From a checkpoint of a small transformer trained on Wikipedia.
Size: 8 layers, width 768, 9 heads of 64.
MLP neurons of a small language model. Each row is named by its layer, matrix (down: output weights) and neuron, and shows model dimensions 256-511. Each number is 500 + 25 x the weight over its row's rms, rounded and kept within 0 to 999. Numbers have three digits each. A neuron's up and down rows have the sign that makes its largest values positive.
A block is one neuron, or neurons of one layer that tend to fire together. After each block is what it responds to, as a language model described it from the Wikipedia text at the highest values.

L4.down39:456488529479515500484526488486487479495501483514526469504546491502517461501494445471520493504499550481486454521498507480496460448550462521484522517507519506574495544511467522506452493523474439433510500457548497487535503514527493506501502486540506523458523517527505501527511491513501457493496491544509504523545508482474474501501505473500495511557477493512481473502480492528480504476517442527518485532509515477520540487506489558497484525503486499505515494506500513527528504546491499534502504497505475502478491493449525522491470476525502480497508491501513501496495489480497468518506507565487491452492520518478504513525489496476510514537470559527494510493520511492520511511471533505523533469487522497516534531554503511489473528506491492494465491534481476536513499489468484
L4.down183:453501482527478478487518533497527508524464539532511521519527495517551519483483467468500468539477492493544496483525523481511488523461508516494522493509531524489513501480506552478479478521482513496513475493521543467472533523506483505535479521520499507510521486458481530511540519513514480476498478485520544533533457530511490491483496509498531465476519539519469543512487535504502539432476471507470516507548523475526488509460502481474516490509492492491531482483447526491492554467526482515532518504498449478537468509500526481481516537513511486488525484503481494469496491501525505498477511489533466541509468466522522510539469524486525458505532462529477559510504515516511489486494498519545499464483513481487526517496489540504497478484463508494516461526547452495474543494468476
L4.down404:510486507511510520483505565480513500512472480493470487492553533498460483518538474515476481493507528456494541497499478505507492482530464487500497469479516477503561448501492514469508458494499490571479501482490520502508499531476490531509516488479462471502533477497471540463528518513495520537483467460484532473522496511461513475519526480447493519531514499537496481469496452535489506499487491522489496504495488501496509513484509468491537521459522475515466503470479454526501458523479474492517506507504509481523552489530507498443515531487483507478554517462462514506518457481477491508498477503455491515509451543495502496465536521498474486511495493493524516523510488516473509499511514480475479481521468513574546521513521544515498516535523491521470465484473508515541526507540531
L4.down422:550514492474493479498482517513475506506489515512545527527518495525509502509544498495479493525547487529544529521476524472519468523529505507526477504500485494471530514533486518460498448504514498539507480497570508482461506522477467460515484492508500480480494512524481502521494546482454489496524487525510522519505504531488508512491530528524476489496509493504505487481498483510481514485497447491489483520524457503477475563493459508510488543517473478518511494455495474473530508459526468491540500485493496459471484462499515534546539511499469494501524502475533471558476498533471501505532495472434547504483504494477449506522568481507494552523511467520494529481481539512470524511510472539500497515509501509446522476542547490544513512501482466507514439493513499463499517534487546
L4.down469:474426452492459503513474516506487517513515466469480513543504485453517490507484507559497471491490515529510503520496527505481498506538522482500493487518511548474470533496485507501455450479464505513504482492457489497484489457474537545475522498497464527500477531513483488529494475487557499545457527505471426517528500465495507515499483510502496464492494544487475508486517520523496506527486482493458516460558513515462544564499515469515549516495502488497539452481513490481533532494460503525531517471503442491479481447500479500538495497510500514501505470483479507474490532498511506538502503498503477518504462520511486481516476536508545509514486499495507529468492475507489473515471491536460532496510491486490496541554469477539513504465530539521497496515465492538472471504528462
L4.down610:524470529472508477452541504533472547472512519511503519484484470476495470498495497505465485505524505506488494524491515489524518506474527522500501521495482509465531516500503486523524532478499485445542469455494489485503484471535510484438479497462480513497491485548525511475489464483535468496501540529483458530538535481481480515505527512513528512504502519491480479494502536513451529504499504512542508521525497507449493520510471515498468458509483491470518501497495473502469514469527497541454477500486498499487489529469454460520520465498491482523495532519503560527478523566464480499485487508524519455511459492541517484544433467504463483487478497456542489516494543468495475482488489492507485514509491515487452490451525504501525497471528460499474512530504489526495455506521488
L4.down809:547482474460482521472563472556475509519519512481485504525493507538522520481523490523468536460494522516493511486537520492483512481475538546492500504482533561517516487502495464511553507545478550490486514530470505524525506502465501532499511506483507505460511492500471497528466511469510538438488478493462515516485490524517497504505489510541504490496456495492467492497476433527470535482446461504498503490512475551501495510487501518503529486529466494482485527482487490454483475490464514488486489533472488522513460479474485539506476529505544513468514511525455523494515482526513514499508510500496551447520489512538494486528486507483500441482493527500444504499489494497515493512512505509510504451472568441513488494503520532557523462514524489510525455495501471503489511436505531
L4.down955:556483468459511476485503526583487437515489469487545482484514480521527523490472505508512519503518506494464520482472487501524519498519529517547526491494470508457497501499505522490457487509535474449492479470497519467500473492485500471527527537527473479508561503484502516517504503473488466495492536502508529529535492490509512460542509509488495473496500509488479487481481497454482513513520484491521475520510502484505521526545456513466502491502495498502502524483506473506435503480527554533525497471485466491428522498523458490501498488489482476482521509473521512503514425502489521491516448554468436521516468498483480529500500515497500545501470491555500488515516487488490509463484483466489510487496508529512484507449475538487466519489501495483499505505518467472500527549514500
L4.down991:493507478518537494473512530528519520483458515518533487547458481496516485459426528490480478477528559505457513468518527518484477489499472522473509518498479497521506489495477470461508478551490517525500478496518509502473487526482477480528460518516490487493505479488529490509488514522526535479501507486515528518524499496493506513502459554530512459506519479493498530500528466462479468547503463501495509505496490523476538505468483459470483540484484479466460488496504466492511503496496511495497469554486560524511471475427527462495491501500535492469512504490501490462486502494532496507504444467474510529518533497535503451508457520473479512447487528513500515456494536553496486457456483533503473475461443500474476536539538488486499534505486429477502465495496482502528488497487469
L4.down994:491511481512504478421496427470523521532442533488510517468497490528520488513541488494506480514508499519507491491528474466521493522509508514456500485497501502514534512490470522509520457538499492494493452495510553514531531504477483493510460482516525477471540497471467506516443461528503510523443533496480498484518503467498461534496511484498555499503500475508500486503524467543484459444489478495528510491461522466517493527505509459470520553518500516530506527529498496470525484498503507522487473531516468497490484507472456486497529445484554464502566485503485511443500564489468483552477461519462490469461478489504449486517504510479503492545524525520492505453493481485496521498516462513473467538523506487503491490479532511520514496483534508525509500483517519486536506559472533
L4.down1043:527489467475500499492461510505496523552470542467478517530476514517514527557489545545516481481480529529487477509475511493489489507467515500530476524504528508513495488512522530446491475528523503480504498485518549539513470499487515489519494510526500479527448540455481534489528492474496497480493551507491529545496525512496465516521506492475508506517518470456453530512468513498493505467476513484475511556524496487518520566460466495491527512510482502523506551502510512473528498475463489516514493480501503493507500508499497508489462520522531481490518482490495531486469503510512505502478514482478478499491487498490501496519544529489531481456522474472503505501488542474508519459528479519521499473482533536494471462482501548475517496520488489495522516466537504492509472505484497
L4.down1164:557472509498463494509538466488490551524449498498538511515518527475488515494515501471516496516542436495508483503470514487542487507506477492462476508475506521443504487525521498467472516480512504468521490486512487504519492514477486477522510534520514537521491522530440464499492534463516482474489462496525519523498472516498508503494517501469502508517479552534516485465489468508470524416535488542492494509491531473503503504484509476459511463472505479503507501537480531493499520532422494502507435486518506506501487503500483499467514517486500509510510484487480504496506503484493489512454492509507487506484540540571533499484509498506483513524501461537514519503527517481502519476488499515549567543510504480455537492519551524480486495516514456518542513526487500468526509493487467
L4.down1308:506456494457492500457502469535527481458508515505485477511418541535503503509478491520502519516483490520490486518500475485513490507499538464467520525514518510512527527479530471466482506490502511482528513482513521498519484497531501492523452477464493499547512471533526484478502471487505466491466541512499463474500504557540512499505529471509530473527500468538495525519516495516528499490475500485537504495493476524520505488545538525516498526527477544471467499509491542492462459553480456483519496508497489495523518531494498462530515491515518482513495489524486549460503488510470536558534494487516467487478518517508522477517497476505519551495454539490496508486508523438506466495518556494480513479489496540507476551499470450499522462469472514500439479500475551520501491534474529
L4.down1327:461479543465566517458527465542526508526467463496492465478483526490472508476524541512520488542521486524540507544462514540493464463501486515537471465494468495476513462490473472533474486488518464511553521513490493456488465503504473484526502505523522522510498474461504495516535534475480537493498473480478500525502506511527528466462459498499529512532513481488525472448485520498487462497465474501509458520477507520445498515460499448466470524483488482518444515558515514479459509474501530484533527463488486516513491492480473503524565516514501505517528475523491518467513492475486475545429485511484470541512509550546468491532544518476540505485476499483483523563465465530463537527470555495520543486484501505560526478443526518504526539485487520507472488486467507484480503490510516
L4.down1750:515500497490533487459483458486496521531433507507472477503529490457498505545510496498523531517486509473514541500524520536501486489479512471507477499476481477557500496505501515447490536484529537466521509479482527490555501518507501500513485514545502532475511512557466552467497495508532490444477523500470487510512502523512482501471485496523495533534515556517495493494474476489476546448525457467437496508506522505533465502453463489482509507520484494502520467524517502532521457518471469491490510513455461493500478538492536494518466537484516473487493517521473525532557509495503535463464489495496530561539496500526489473559527528505505511451470549543487514535478511491496524496495496495479519517529510514452503498534524524520514472510445513479513439503525440515466514472492501
L4.down2033:528498506497491516488504492544490523509500544518519491498520513483476523446467508521468523550546496490479534495492484488501544519508493519481490510492478451468503491480509523548468515491505503509509530523515494519523449522525506500516490494484485543467471507518490451479474558478518501473475462473505510521520502482510547477460543531510527476461491510479512475497530521530530495505475524491486518579514504479473530511480507534527504503491529461466481460505488509464531497503469513488509507494502488500484471478479500508441526495494517471547526475505522477537494550473495539460510450493470478530544561484515474496515503511485470489527528492536532518530473535470447525490523472472517430545514496499496516477514518518480508481449513488491505530501480545452520504521546492
Words that open a dependent clause or phrase mid-sentence, above all "that" as determiner or conjunction (that period, so that), plus where, when, if.

L3.down114:524500523486516531535540477489480520484517531497495487489469524527459535533504533525521507523531542486493519485506499485503500491520512476488473473476507482512454485496515511527562475514547498459476507524458496507522513515511501481491530512510482471479507461495480458504498489486508493533489548488479484488502486480450466524513514473523524456467528477532501495442501510505499516553485479510544524506534500492502501519458507505516460510504506435485470544510474532484506468512515506503522492506531517501491521494492520516487430510491549472525543481532470514518504504486509526494475549537535509510469528477465533493497482418482499465506495469503493500479465525502480510520451483540463522515521477489530469471512512479500483541450541496498509507493510493512555509493526471
L3.down1177:524523509498465536490527499531469454460521541487516521467492533531530508492495494560504504514508538519493492502524506504531521497552510476491518464511508491508500461454501457456512532548486497498467498476515473524524541459527458466492531505516521525496502486527497476471521494506439482489491511538492495460470536541541498506471496463531513499478471458530509510490493513503511458521517485507485510480525510486469509482495425503476520431500463514478525510521487495494496499533535504538463516538542511512509490509521451510491456476532501497518521496522519510502536498467541481486511558500468469552523511461507453540542507475530514494445518488492501484481488477540501476473500501527505491491475483521470452511488547500456505528439476490528496485538589495518506493481552483
L3.down1618:498499528525489513511530534549515484524504524488502507462508512489502523462545501551483522464517513529440496504487507522524500499484534471487467508491517527526480457496497501479533457534489501530494501503485537502525548563504476492488454498461518486457498523528508526511492521514469551498506488447546459446512520486490461523473518512473510510488507525485527494460517506490557493528482529497496480506454478477553516548501523476453501479488545469508472508521490481495455464533491502533513492502496509499502510502548469469493522491498503461500495477538468443495520517537557483492511490528499538483463541509495476467500516513501499471489518516524502488503475511518488485509496546483467490517510513480516513450518483518481501497491536452469476480516478439502492488529503508
L3.down1777:536459506503511521484456494491514500492513486499521458477500488517488474513515496527519508472449482528545498450525501555545478502512504477509480516526513560479516498549510527501451517528489518552469495483495439484485488455506488492458507486490512505506514523516537481483533469471502520460500508506515496519511520501527529494530517514508516526563538502494526521441537495525503516516501540503482475448469468497512512483538431495490489497486480492498510469516484558532485489449462483543540501455499494509489510500469527523486507486490498507536492477506488477477497469548538519479472494462497517522498504460520505481547482514493438484505481536514500486469493512530467490508529498508549429499485527531462502484502486513510492476515485484509506508533534510572477503500543504
Final token completing a sports team name or plural group noun, e.g. Bul-lets, Norwich City, Carlisle United, Democrats, soldiers, organis-ers.

L2.down284:508478500479489530554479488545450470510536475529502478538468496490480488558523472508499524524558509508530477546480475502507482500476460483539511501477502493515498535474529462500496477532495515555472490478499495537515485458512552512494537461518508514532513488500472547469498505484470478476498526484492503488537535500459486536496531518488529475553496474481519489479495485471509535487489463491490508481531505540494501494498504519504526506482480454542514538497479457487522470466501509542495466509482510504471551550520526488519517538491497452520526500480512518530451450489508543473485518517432514500470545512450502489560510531470503503550500555462499513527477501483501499489502478498492553505533526518491529499519497481515503481516504531548530497486508473500487452509523481
Function words right after a subject or auxiliary and before a main verb, such as would not, had not, to, will, already; also odd mid-word pieces like j-oy and w-ow.

L3.down312:491495486457526500526489490531505482502507511548492486473496506470453497454453513529515469464523474451457475512468507518501511463472491480461465434519435487475515480497504520536507530482483520547483542467484532515552439532471503490516490487501482497520510465509510524521502506543506513483537500476502507499539479516532549476485519516473522513467514521510486495510481479476497495466483544492498511549543507486534478492486478501498526523507517500503457492465498482515481476512495511495509532474481519493484504450447508515499491499498526479504491486474518522492508513473546510471473491491531446515486474511477491528543472499518480481446517516486475488556506512502465528474503543504537505457488512529470517475512472495498518504497510460506530524461487522474497552501464492
L3.down830:504514478475507512495504483469535519517496497526487475553538515487493486489517498496535494508487463535496528507526472449502512504560476498485495506522484490498496468449491477475460459468478477503495514489461503492510487507469503456549498509507486481480493526482505501480483516472486484527473497516499494501497500504519515478465490490478521500503546507467513496500521521481502497505543523509498502484504474480523518511483470522487513505484517458508515487505478520504519522539502476472557467463532502512498491449516451481480527499469473541539513501457516486498524506474535487468522518472528473475517527507519508481460473519478497537449487470507512460486482509514494504502539528523481538477493519476476506523494478544523472467514457480537480492493510529466496494452498513
L3.down1046:485515488472517517511522525534528488493506525487511554484506509532496531495443507510498484478516507458464489499499461425517495491512483556457485501494446492511517501496485498498479503477490493485493508488503487506547530497471507470482508509509496511510519485529542483528474514476474495498472514506463521506485499468540561495457465518456490487504492493546502481459525494528526493537475490486504506502524489511510506499489507488518518509459488490539497478506475495498481446510565495521521423514507495500490508513502573442499499504542521456521554492473509517484511487523523509454465530526530515471485533462465504493525496498500551509490526483467465509515450499490511548521502518502486508504546508530489505464505491519518500505514474508525474503451519511506460482560522492
L3.down1360:499443492522504473515509499526526500466526522472497503472483518449443493499480514491494473523540523478482466486482475488482488538510536519512522467510474501486464525500505486492488493528500543477514520466523501496537507509530538514473499498506483510474473508506531534496560511492505511471462486520522518499491503438508490457467544548523481534481515501462475492484494480455526576505518479491540456477486500532493561528488475478464480494522535464522533513483499509472450503498507486465498493494491514466508478482451499513522519481459497497531536521523447469487501527505469489454521527480505471537506521546537475534478516507523507500485475475508517529486517520462507517500504509535481486487492490482471532498508495464503531579491491501514528523499496559479456511511524510
Demonstratives and determiners pointing back to something just mentioned, mostly that, this, such, same before a noun, e.g. at that time, That year, the same year.

L4.down108:482507541501470490551515476511456522497480482525505488532494492494460505506494507485503483522515508520464507511508491498528506484515463479478482494540526466490499510518500486496524476490541526473460506474490535509480481459526482471495499488471528536533504530505511447525491558478474538528504464475502487470478501512461485487494493470496473495507481510484483502530483498519510543522504515551508462491492442488494515507507537477459484501466497496472504480455507497472492508482505496558494508503488478520485479502556528504495450538485531528452464525517550494444459515507500460523466511488507486503484522519512487489535495489454491492503490485531490522461489459495476526563487501531456454494478486510534479470514549508507505510513480497524475495487495491525481529511472483
L4.down252:498527459481503529530523525474513568460492529489487516530515488479515478490514456480497481535495507511490478421466489463493500542457459500498446468507525509464518503480533516484508528513528499489499558469481478461448524477509466501519468510484546487472465534492525528494498525528545476506501487494432483468502541496487524514516501458504501492478481508552515451483522513479503482547484506470541533525519479500491535488498529493533455475476496483535473526505439497468547457499522493491476554506502498489518485509514454492497511459499497476539513459470515490481530499487492538537473505504512514503490521428465512500550518495533507482485541462510545467474532449514453509500489475465427468486495464537480490487508470520524521498475499498529513496508513526497486499532515508
L4.down319:541514469468507496469495546525471497508497494454492477494515537506530528476474537514549504515506531508497473472494476463500529468498554445479545504486473508468490476487488524468497490479465559542493490507503434475465537507469527521512504481500507475509519496492488490525520524520532513511471537468537531498495491438515487497534451503478480530491481491540473486492515512493516516528479500509511473524521506526556462504497526480507581503555484526516505516523495456512523532525526487475491501539513535507511519479484461470544462474541484441460500468528464477478512479522487545499476518504508511504519479500536481489511561505495497487466561485509491439478470479521494484531450448439522472501524486487469505542454470489506506523501494475505511519499506518515516470531504504
L4.down427:503465505494467523502531556468483461507514501480500469513530497510509543473507522497477470457516494528504479499496511467502475520483530434488490472477557549485508474457456504485460475509583483515518476530483492487546493495471472532484486527527486505507461539502465472499529488496497471506441495559504491508497479472488534528529527505506486538489554519500523514533520499532517516521529517518470503484485510470482504489513491501485492530484521527495481531490466537502558493487484476510536524548493483512426500526498516533508524512509543495512500486513501488479493522514520504496494578465489508458497508493499479512493471524462503528474501508482493489488506518528521528510535477478492512476470541481489492499511492465506454478440467497509509439508476501529528532495492502
L4.down472:477509487529425496459453521514461521483479514469483519490492509478450476536481504531517512499501462514524472492516472519520461512508485495529508458505504478478458511530470484489490482573502503505495485495517469486514495509487493500495514516492487496524483491520451531490488490525496495464514531503540534454477480501454452517549486531506523484510527490552512495512489486492471508504485471496507475521528512502457472461496494542511472510500506481532521466494539523461532492484539511515551521541508490525550487486506486518490491472471500488505542467504477492452453493484530475489446532520524481493521512533464541467563448508495463468489487517551491504508526470501435529520500512491507503514505502483460511454513512532452520543459484520466497520516512477489522502506498488
L4.down1051:504468499550465498494521568503506524521480505541487479482484460504484498538497536509524478525525535474520513536496520450475546492495482476498511482519514536520493495488490531527501517515466481512498525496508492514453467502492499497540499495476495474472514551478521489528459545523547521471511450535461477474501481525527518552538459530482465495538464520494475446489468506467524473451492485483497545499513513457473465504534546519530469512533500496514529507510504488517507467467543436465504515471503473437513518475506496508486492455495508516512523463479526498518502512488518491531532486485503502511491508505470482525487448524503473519528530551504503510554503546501507509468500518523468514510490514513502540542480494511444526519515503520469483506508521478499499479499482467
L4.down1170:539449509511494527497511517458523527516486512487484489482467481510487517532468498456472516520513476496488509517528513500507544516483467521508496533490492495521516491543520460448495509495460536478505541545488480512512478457539480524551519490516481522526513505500482501509516496480494475510464484512494487530495475501520514496485471467483468522494467515501502490517488502474461505506452517501524484519534521488501455527514500515515509547559559543510489504490514496525518488535493475488497468523480493469483536528498508529496521505531494490468465462514506540488493538476501511506490474534485459476528502479465482520544536476479500508498532535479490522532521490511508483552495488496450513531542446499490480526527517526498512486471522468500456492496528499511534494517488463
L4.down1270:504474494498458496522502497558507517520514461543457505511505511482494493506461545488501547523496499510539502499499493471517507513495508530507475507469514467481476454480513478461521493514513476483527524501468510536533540525524483491524463486497498463524497507524490486518495512457513480550502503478465488485519526484553464493499509487454544482532509476539523498503477539503518521490528507523491463503445488508476451502474542475502505461460501542500474521548485514475495507514473518513438559491486470499525513512476517466474445527510511476499495537519505504516552474497481504470517475507526549486481488499491496470508456525515463537516500458530512513457526546534512513461479490475502531536530459459587493491462539508509528511449470525455503460469505514507476476492526500
L4.down1323:480525521479486456511507512547503528482510446492505475501498480504484509506503505500498515555448473488510500501494487539438504504477488481510503481514487511461493482502510525484505491536548559503552499462520508528496468558527510459477540533520489517490492511512507518508471471485530491484499535497481498499492498471513516470485443515480492516503495506518459478493512527511464462505454499517530474463498520452481478499505482527452536561516492493495502469487454528530490501533457472506465501515506530489502527494495519526513509443490498509514493501546485518480486498506489494515470478516526486480461489474476484532538462517467532494458507523484540471504490460481502465507501495531559454520504531503515501506445512491470480533505530541452517471494529515498485469512521510
L4.down1478:447486493532504495528530440497529505498487531510479489518487456511505505579512478508467496498509481507512511517475481508467522474495492509496482510473495522516439432496459478498471470494521517508470481475512500523505533471506490475530482479505540529490495492522512497478507477526523506507467513495510525483511488440486527502524469488535555511485466535484514493512491481553505504505425496494507470426500535490507509492504487475472517526528472502506539474487505502517473498513509516500477515512472465494448508487508502503470479491540538484494495464543508500489525549479511469525546482541500502487501507493516519511513501497476478532482519510520480485522523519441539531498495499528512485467473518473493541504483546451505534505563489472484501484530470519500488498521460482
L4.down1633:497479540522480524533530517512480495479502528467501556553484470481501519471548519489541471535504428504445492508566505502460525532496516469525463496503493508475484476518505529477490479498539520515525494486489432519507502473499475514498476511532473494477491524511472534490486515473470490523517493526465515504496481476479509562556480507480499484489501493552486510517512461516508528509458518506446502512459515475493477578487486524500533485513525493475506502464534484515526496519519455510507559522510501542509481516468539505504478508505524492501542484503477475482498513490544470509545503539515520527479536480483481506531467440500520453535494486515523501547514562502525495546505504477467544538478508538497467528457512489504484488549504486501504516508496491483463463500464475
L4.down1836:528472511493474516548503532465509532492496485468520490538467530506485512501528551464469450530525526496512498474483497464476499516502475494522494452502505487480482520468527504466462490506519543478488524510487548475525523529516469491519480461487500505477493485509478515511503540537508519521487503503466517464475547505500478508500501497494502430534500504517514526481496488499494508499467482488541503483485486479484495535525510506457520495493483495501498505481543517501503522505518499513505515505507458531488470522512536547495483480503528486479483490510486510505463535504506512495522485533505502473483491513484500489548521480534482486539501494520505516510549500509486501550505486477472516496475536520484517486524521453537490521469494518484474475508516493467520499525473482
L4.down1884:499493501533601509472485510486570551444457500477503501521496519465507493520519493492489510478487455502461522511507504457514525518497509521462490511498494546472482496522483495526495505505500487534464529484518471508494542507520494517468479556523470474472505506529476485491492508498507466446475546516470510462479532489507512471478500464516510516513478480466512476510474499497470481441477544479469453529520505516496502476530492507498466543535500521502479491461493501484481465538492482527488514516469514527500491499467490489515485529490553531475498499487508500462520525529483522523491537457507486479498467471511488513501530509542503504518510477464508516484561515497500510485537522510466512497483495497532497462508504462479500509518453489488530471521515489498583508507502516
L4.down1956:490533478537500519510530518544462495480490490510513498514545504478479498504492534511496470473564466531435461536507491552459529517505524513468475477502460512496506492490505532471528453511492515491587505499513486489495512517474478544527490539486517511496450537505496499486513509489455435541531489490495522546490472531527493499543472513517504503468517516523525528486493540523484519505492516527478495511509551505481485521517498496468471491491530492489505532470529484487492457485517469484529486498503513525514490507541465527504504523467500476488496454482536500482463507528437517488515552520513520483497518532481477521508513519498488552517489507493469527504527527479523539524508515474469462504544537518485510485498493452518508539507507488504505484500494551487510497492474435
L4.down1986:454500485493457502567486525535514499541540478482523484503480512501494508455453542555523520472548495481488493455473502478493541508487491463483469527483471522466478476455485473524480486508502509523518492505529461561489467509488431513506460531510483496490561526495466478517456469515533463524454528550479501494496527533442517487490515511523541457488505487514534477469512489483510481538504528460450503442498486500498496502516506495486514487474502515476491464484542473489530533506495502503512482491487497536492508504527494493537529525497500511479484471499516536494494511484498495508495516540482517494498490468461509524559512503468506480529469512479431442478463493514463505487486499524470493514491508475505481549511535480462541499501464463476489495491468504518486444551491529
L4.down2019:486486463516506477530541533510467451512504509496475524530490503505484522463509494544497482529525529484497479472506482510522449496476454504536499508499494542547490490473484506559493491517500513514480507510515476500482469473522488481523521510543481518523505515483502507494510508527465512478492522520465504533509496519526506563507527531503476558510476505481495457464479504483531518448537525488486510505538530509486495491550507496488493525457484460497491515510499507462506467513519525521488505495531477471505480520499512474483520463495515523485472550480476519465528478528494489550522508535484413560506504491514486557592539496493511530503539509514487522533503497515510479479458514550486464482496510505515450534485536542512497452506482475506494497485542466500496473550462475
Final token of names of organizations, courts, newspapers and agencies, e.g. Supreme Court, Washington Post, FCC, Census Bureau; sometimes "to".

L2.down1782:516505531489520494526532499473489519498467509504550476549522514519521499508538544544537452472515487492485543523480482457518453500501493498486539495519494527478519487526521494478501519485487496487531489500489495519515498541492461501482483494502493514519529489504516535492526505519502506482477503465540536466549435481504472473492553520495508499516473494504530507455514520518482560487490449528481463475435497495508498489519484481528499547481482524474467522467513514458510522508505497483539448506511494488522520503507479462502488499488468510472546487491469513522510468545493505522480438483476495479539471496510498502522494499468513543472545476510505498464513500529490471488492519531488478472500458522508472480516539495526489506485451488518515477469504532469562482498515482
Words that open a new clause or noun phrase, mostly conditional and temporal conjunctions like if, when, while, plus determiners like those, such, that.